Weights of a small transformer language model: no biases in attention or MLP.
MLP neurons of a small language model. Each row is named by its layer, matrix (down: output weights) and neuron, and shows model dimensions 0-127. Each number is 500 + 40 x the weight over its row's rms, rounded and kept within 0 to 999. Numbers have three digits each.
After each neuron's rows, "fires before" lists the tokens most often just after its 100 highest values on Wikipedia text that the model never trained on.

L5.down3:532508530434524561523486506473508516477494560544418462502457551540430507551526494476491531461489533513453573526473456478488532390533456441487507484514464498535464522479571532441466466467475514437464546435444464416470470566509476483571513530538463479475500503524502501588481522547487466444479494518440537485469524500539482446555519513503584517503383543514487531501557470465582484536431
fires before: "19", "20", "18", "."

L5.down481:464479548463446533496506474550469502496503424499575462524452525446602463426611551525467460558545519496546603583461497501443441546571508491532481499476504580520562514500579522451549506496480539445489565490497422539538450555518510492489505497475485543496495475613514511507523508505516571505510527513524473560525459471481567465458436496472507474514509512553501505510419504478478562500553
fires before: "f", "v", "t", "d", "g"

L5.down650:480463543520492539459426493487556519488512467542458491496592529466521454466477495491483511580508525550469503504484449470476486525490446535526519525421608498457468506574415550473542535485482488457483558499466523542421535525469476515509509544519480469601481529509533523493475502542524492427463441455564561510452479468525531492477380519583491511558457518494583564501488523547562610484511
fires before: "ent", "ing", "ation", "ence", "ations", "enc"

L6.down346:516517524440487464448522486472487476500489517517501534452514477485531501538522483481532605464592498418465503559561451479541487494541466469489563547513529484548567484429520516435583466471484533501480519462430438485533456542542451461517461473512451499527486462451499514555563499535509524516473517462398457597544507529511548524470463550502573511480444465502469496564477480549512417484519
fires before: "ter", "ters", "ain", "ured", "t", "ained"

L3.down858:589524517449532577466556494594528489535503520556498546477503487486459442452434554546546500485508510471515480566504497486549461501436547548469516567516496525478406616508423542521544561510492551472512489518513543495488460532572421471535501473435567501469478498507502532494495505558473530516497500468481476533541487531486490457439495522461503472470510471553490430565467464439469454478503
fires before: " ", " |", " /", "as", " Dem"

L3.down711:588528540548421474501443489459523504510504534549543502489485534501491523575509459511544528535560473507508474552540558532536487462486399512450557542559537497436467513511508594457566461431480539474503485539490540535531475534502498494497506479568521565518476529475506479477542502475635449497513551519511530558527485521450449475407502518576441525429550571564543469475434446518503479460527
fires before: "an", "p", "or", "ure", "ze", "ph"

L5.down544:479475521448446554475503488443512453493549546504547470500542513503510479543479488441493454412475529463484533555520574520431484451542456507549526448478489458467544502539565525556513449473513535422484512460476508493528476524570528442500563479554478445487559588453430486418463525487474534439477524501547434596504558456465523434524517528485519524561460478547494501483499502525526534477510
fires before: "ute", "ut", "ed", "e", "ing", "ult"

L8.down864:456488570529462507457533548472454428508467492476475500534534480468494438467509473432508534553478463456510548509572520534544438549477483539482578481485441452532506562477512461490547397477514512556492486471544403490497497512518596506445508475322571527526500533496463462468497469540493548477477569545519523520512484432563490435589438474500484471511464416459470481469499521546522514519521
fires before: "ian", "ia", "ing", "ical", "ep"

L5.down366:482488521408505556480436499485527519547469490512532570432496527517480511507501478476528466501484570504504514550491410497513536517489459496540535483490454495467493460525506572447532488571543546476457528522490497567484488559526564504464544477414489568507507506538585474466472538534447469483459532457490452450484477507545460483464451511437529553528540466513534504454498493425544483510534
fires before: " ", " T", " Christ"

L5.down529:460432460568457459530469446534485529476513488425468440500473552479510529488532543473589451447483487523446411524561533494456448585508437495539448390516485546436539488463502519518451519577556476455564521499481520530486479506473515424416524499457425546510461473547468535503462525437534490516522468561497525577505559472493480477504499492502463486532500500524473461424452543557488545537500
fires before: "|", "|---|---|---|---", "ed", "ied", "ation"

L5.down368:523472535513482557462441523490452460485462422581449533481511498476572517549472455477525486512473487478449547538569494487475533483507506486527536512458494527492470546471493525477541580567527476408441497425520510513484519486471469477511455595526508440520494488439474519557512546519505542516467449481385526479441536486544542530555485389506523540488492531507551513459491479490589489425468
fires before: "ent", "ess", "ib", "ently", "ing", "ican"

L6.down407:566492509452570487455486512496495529568476484487497543449562481496511549489530537518469461478524443555523456465506517488452456557487482496535527491530490509442455471519450478444452523511442548425452549519483475486530451488498502481493525469523516492546548577510433540522558513499460481523470556542498516445467536520595518473557465438523508481494444519464490547498516544493506499535507
fires before: "i", "ic", "j", "hy"

L8.down563:464477548489476482466540437499479461545479526475482518500517501411448528505543542515482482435526557518522492481504461487533509542475563547481552436532506505528573446514452439517512451504522547472497567476507485498509470500551493537536514489556542517432517442520498504516499483499501541482489449499459502506524512555512518468432462483558551484523467452536531496438525561564500497492562
fires before: "ry", "ri", "rib", "ica", "el", "r"

L8.down431:531481519541447522511488509523541524451552490492419494517487492583504484471460485522485478438482487508492598528410551471530504430539557454473500477521542476472477516537525534426493498424509430466461481519454489476523506489525492463485541508554426536458520422523502563463467512463544581523493535464513417545510485521521514491549496461545462536438503495518357568521526543493490589515498
fires before: "17", "18", "y", "19", "16", "21"

L8.down235:521506547389523492544508498494546486511522504501533482577475542485459533494558543517525542523508430520518499488549417491428502512459503462545508575492424532476516512495558449495471490569466486495459595500502436511468454547464529443493485426543503469520565535536461470528535519536465494544539497429442466507547495425500489417454440516492540492505524501525456474444466435542512512515551
fires before: " of", ".", ",", " in", ".\n\n", " and"

L3.down1011:500465483514409542530494552519433379546505509495486406505543530524554491478552483493481531486507443521485485550526442537451531599492459452524424547506520441506412498507458573434535511450507416507477489511534434446486480592498506474496547561569462550539551519448433490532467501544466495566469574470480590497535484498569527423510515540502474457511476489484516521469433476567542535467524
fires before: "ic", "ics", "ical", "um", "ology"

L5.down988:523463483433482506386484534545555555506553534506508540550600539535556466515472471524481478491506485560509481474494450456455473509492437454503513537458481531548470506553505469511498550524498408495507493505474548440470440523496581486514426408534460485511449530464448491484528446439467427505516455515509499472622555533462495504493513423511527522583502518488512503535466484420441570473488
fires before: "ation", "l", "ther", "ia", "ect"

L3.down436:566523502552515441460506499531516483491500462446530543478513465481481557512433572566500497469549428505536585486477501518536579508419493525495453390533682538509475486582568511515474482442460481524501527479520423529551479538396503538475517472560514446511466472468466478523525538451503536447489502460455435512485601451452492524400535435515528498474489454499538575475480527463541520515561
fires before: "r", "ro", "ained", "ains", "est", "rib"

L3.down799:513509488485514452477516453536489447518540528533517451479559440550582522487514456455530486524570576447527481580474494547464489529523468540548512467522504512578507538482509477546496477498551529466516497528562484527540519536511490488427443469527499499515496443487507504469413488454486490537479520474511408485521518478490513441514549492571521529492503522509560544458418477547507560474515
fires before: "ed", "ing", "s", "ive", "an", "or"

L6.down907:476466541520438501546442532419503506475499527451520559438422522562496527526567541501539493458509505509530422498533474541579539480487428554429503447513511554448471540512444444554489430491579509530502549547521565515546513502517514505509525443519506534553568541525570429519458449455549449522512492508525533528552493483468490525575490493570443398486493441497521500483493475479473483506495
fires before: "|---|---|---|---", "|", "s", ":", "er"

L6.down874:469444472467530417483481549479465509498549439523509564448552498524545514514499482567533529542550579546492513545519531463469518557485486503473531472573520534503473470539542403511527518467526535432530547454508474460501536471525442448547556524488473477515558535572534467484527453509523448461505524545475517473433516470447508480542497433479471575429437432520527504567516531556430460461536
fires before: " ", "ain", " March"

L8.down292:499491472544467532559500481473557540495505500587478437440506480503505457455505488506471478521529455522506514516480411485477475478479462508552445535463538480460557436550562514490481434534485567565442504492430536464481489536536494539466560570503464498548450533510527502566481516539509463492478516493534460379464508476477525378546449501522437524509517474533501508539498532571504482493479
fires before: "ent", "ents", "ence", "ing"

L5.down567:499498583593406482495486476569511455469494485495418494508491526462539412544527532481476456514467482540544514574518516524481521478471469529498504525488496531469546431537508525450502559476461519492479458465531442591448481547495563480473568451428455462528575571524500521545536431543521510543465515483526503475496564551476434469471515513451484533513479595467526508449453464510502543554553
fires before: "ed", "ing", "ence", "ers", "ent"

L8.down768:500558510394494482541489357508518493441549396530519488549467517508546481504481519515502496524476555472542424514524456494508494532500465481545495458451459515451510522465492511595547533519563488502507431503535470450431541486497477527496519507531508582503488391529480516524491494483496494441496460479473469560469477502524499510509543461500522552503415462439476430497513489483570455570506
fires before: "et", "le", "ar", "l", "any", "u"

L6.down857:559497490513518460500497547562514411500480446504481531509501502513487487483553550459507466543526503628469494458530448550528485490462450519501418551547487505520586533550469553607573498503480460493500465493551546536515539492478514457522439513500493535462469549521486500518398547502503485503487481513481509513440497492416520440489488510463503481551499458525451469472496524511477447509532
fires before: " |", "ished", "ish", "is", "ty"

L5.down124:540499498414508501510546527532498553495479447469491592501511521522530492586563447574447525515536543474540457569459490462556512454483487498490487486455446483501431544540534488505481529493504552471443617473428521510456475503554480449536517488455496522520527520455542526511514581493517566493520500587471464528420492527556497464523440457501473479541489518532455529503498538469458534457539
fires before: " ", " \""

L3.down675:479479554504437529539523397516544481534512546492467543579547517478514514485558495497533456524556469583472474535499525494536392461528444557500533521532433502477482529477450594436509536553533506519520513514526409463457516475459488502487462518513440553529466478523486475412454449513527534475468483515486554553479528475492514546521554460451434577530443463468532554519498435558451500470494
fires before: "ct", "it", "ction", "ter", "ff", "g"

L6.down864:508511473497465478474456551484541463503462413504458531386496516489507475508542518529540536424528500514473460474465421550552488440488609524461443492495402447455463511490545515488461415507466505504458508506425470503545456485514527468538491540568478416468480516478564573531522480486475500467552505604466456490500476453488554474538505482511434495567547553590573543488523450529509525463542
fires before: "-", " ", " -"

L8.down339:482503409479484498497508536525439483492455435450506509477493524522551476607504520517462480494463456533592493496536520454498527412479528615546467468534482511535442565499461553440485537482474515570555522524533527497449482490530469427479450518499461488463479476524536546465552445533473519444544535457512515444518564546532499567471536464580519482525556551546549483510501484485522515552553
fires before: "ian", "ese", "ish", "al", "an"

L5.down564:569453482464504495538446482530479494518481427510561468526454487503478540370499541526518544474450529500446489469546455519500440492528537538498534563517465457428466509489497519480472447525429537511520504507472448472569531501491489501505547475481427470489532467482523560505459517534498436540476534467527472518541451519483521418455576485506531551572499529479508433497451453535438546471539
fires before: " ", " of", " for", ",", " to", " with"

L6.down882:522443471460473478487537525549493471564514442568522503474491460508483504482438536496441508474496527486478500525551458498474494497509432470580517585486565504462521517423534518476518551464517588436480484508451469502568541536446455486515515490464506467492564559561521458536482496513470454483474413528512456483511454432500560433472466504458530549502482502575467482478493486485458573434525
fires before: "t", "ure", "g", "ur", "ut", "s"

L6.down2:530485455511390514501447485471530463521504486497540459509462511490561501519518524475535532519529509554439497579504506520573548386456492477500518496457504453503476537501513433523508511485482563467508472534538468458534562541405406608520534518508435503535497473358496478497527445496491488465495453469520557536556614483555474458539465472477481515525517508490549535454552481542521480580543
fires before: "f", "ff", "ct", "g", "o", "et"

L6.down201:491419483474489562538487607572469484535433381441502548461488452505451478479537579444463493616542473551443517465520528493493457538500516571492483442433561516503485464515502535503526533448563554464501581497472464488509510515482477540483472482462483500485496536497519493563498482529478470492484513449551523559465477493502535488523453558517565508516508481550571537556346453527494418552530
fires before: "ent", "ued", "ents", "it", "ence"

L6.down357:512443463448428469549494522453479498501495470534454549529539483553426454455559518493468503501518590550494512487489479526543488542480503525508473487498515532414488502465506487466560484522572456402473497436495435482576539460471547543532503402466585534530510501521427525495526513498481486449570490481477447491498451451508480478579528434528480519502519488462427538504504514449489487498509
fires before: "y", "om", "ian", "ia", "ic", "ics"

L6.down763:429433434426461453530507532476485549512524520520473505420513477534481495499562537539515521528529422541506447456558437510489447499520454484497482547500393510514532456503549497526478425490523482474486511547491451523491456486450502569447441563497524520503585544467545587481453462486484462573504464543474489471527547539431485497439490525493470466487507465493501487537527538481506530512528
fires before: "al", " of", "s", "^{", "+", " ("

L6.down354:546509479532484500462521499479487457548467466473452507522478562459505448529540468471501431403584427566476465476504442465434462497497535508508494494501570459476466500473456540481494533497555513495498469464464449522540505482510412434452530451546530496545525521522497452480498524458518532550485437567539436407530560565570533416493545541492499527461477522483467515467493463551559569518498
fires before: "ical", "ics", "ic", "ist", "y", "is"

L3.down256:486544534540481479554473528508548426492440455445507442520492490531585459448490454453528544479524542549491532544501476432526519488433480445425492537492491465499470416440481500457557451480483526535515479437510492438541476556565590552424503541562536459499497478541560512549534474553512505496454485585463487511476527474473453501564567553435520513496441483555497554473440421545554506481506
fires before: "ter", "es", "ct", "ters", "g", "ely"

L5.down603:562526543584462442538531521519550506500593453538482495447476541478510544507464486471475538577528440478600466549501611475544481439468501519478501437471538501459534533450463460478526495529513431441497496454474501479602529551561451543528477479525451476505473499474444434488582554456431495484460583454463525576488500462445508492499535527556518481472496501494469435502511432418482475495522
fires before: "or", "an", "p", "al", "ors", "t"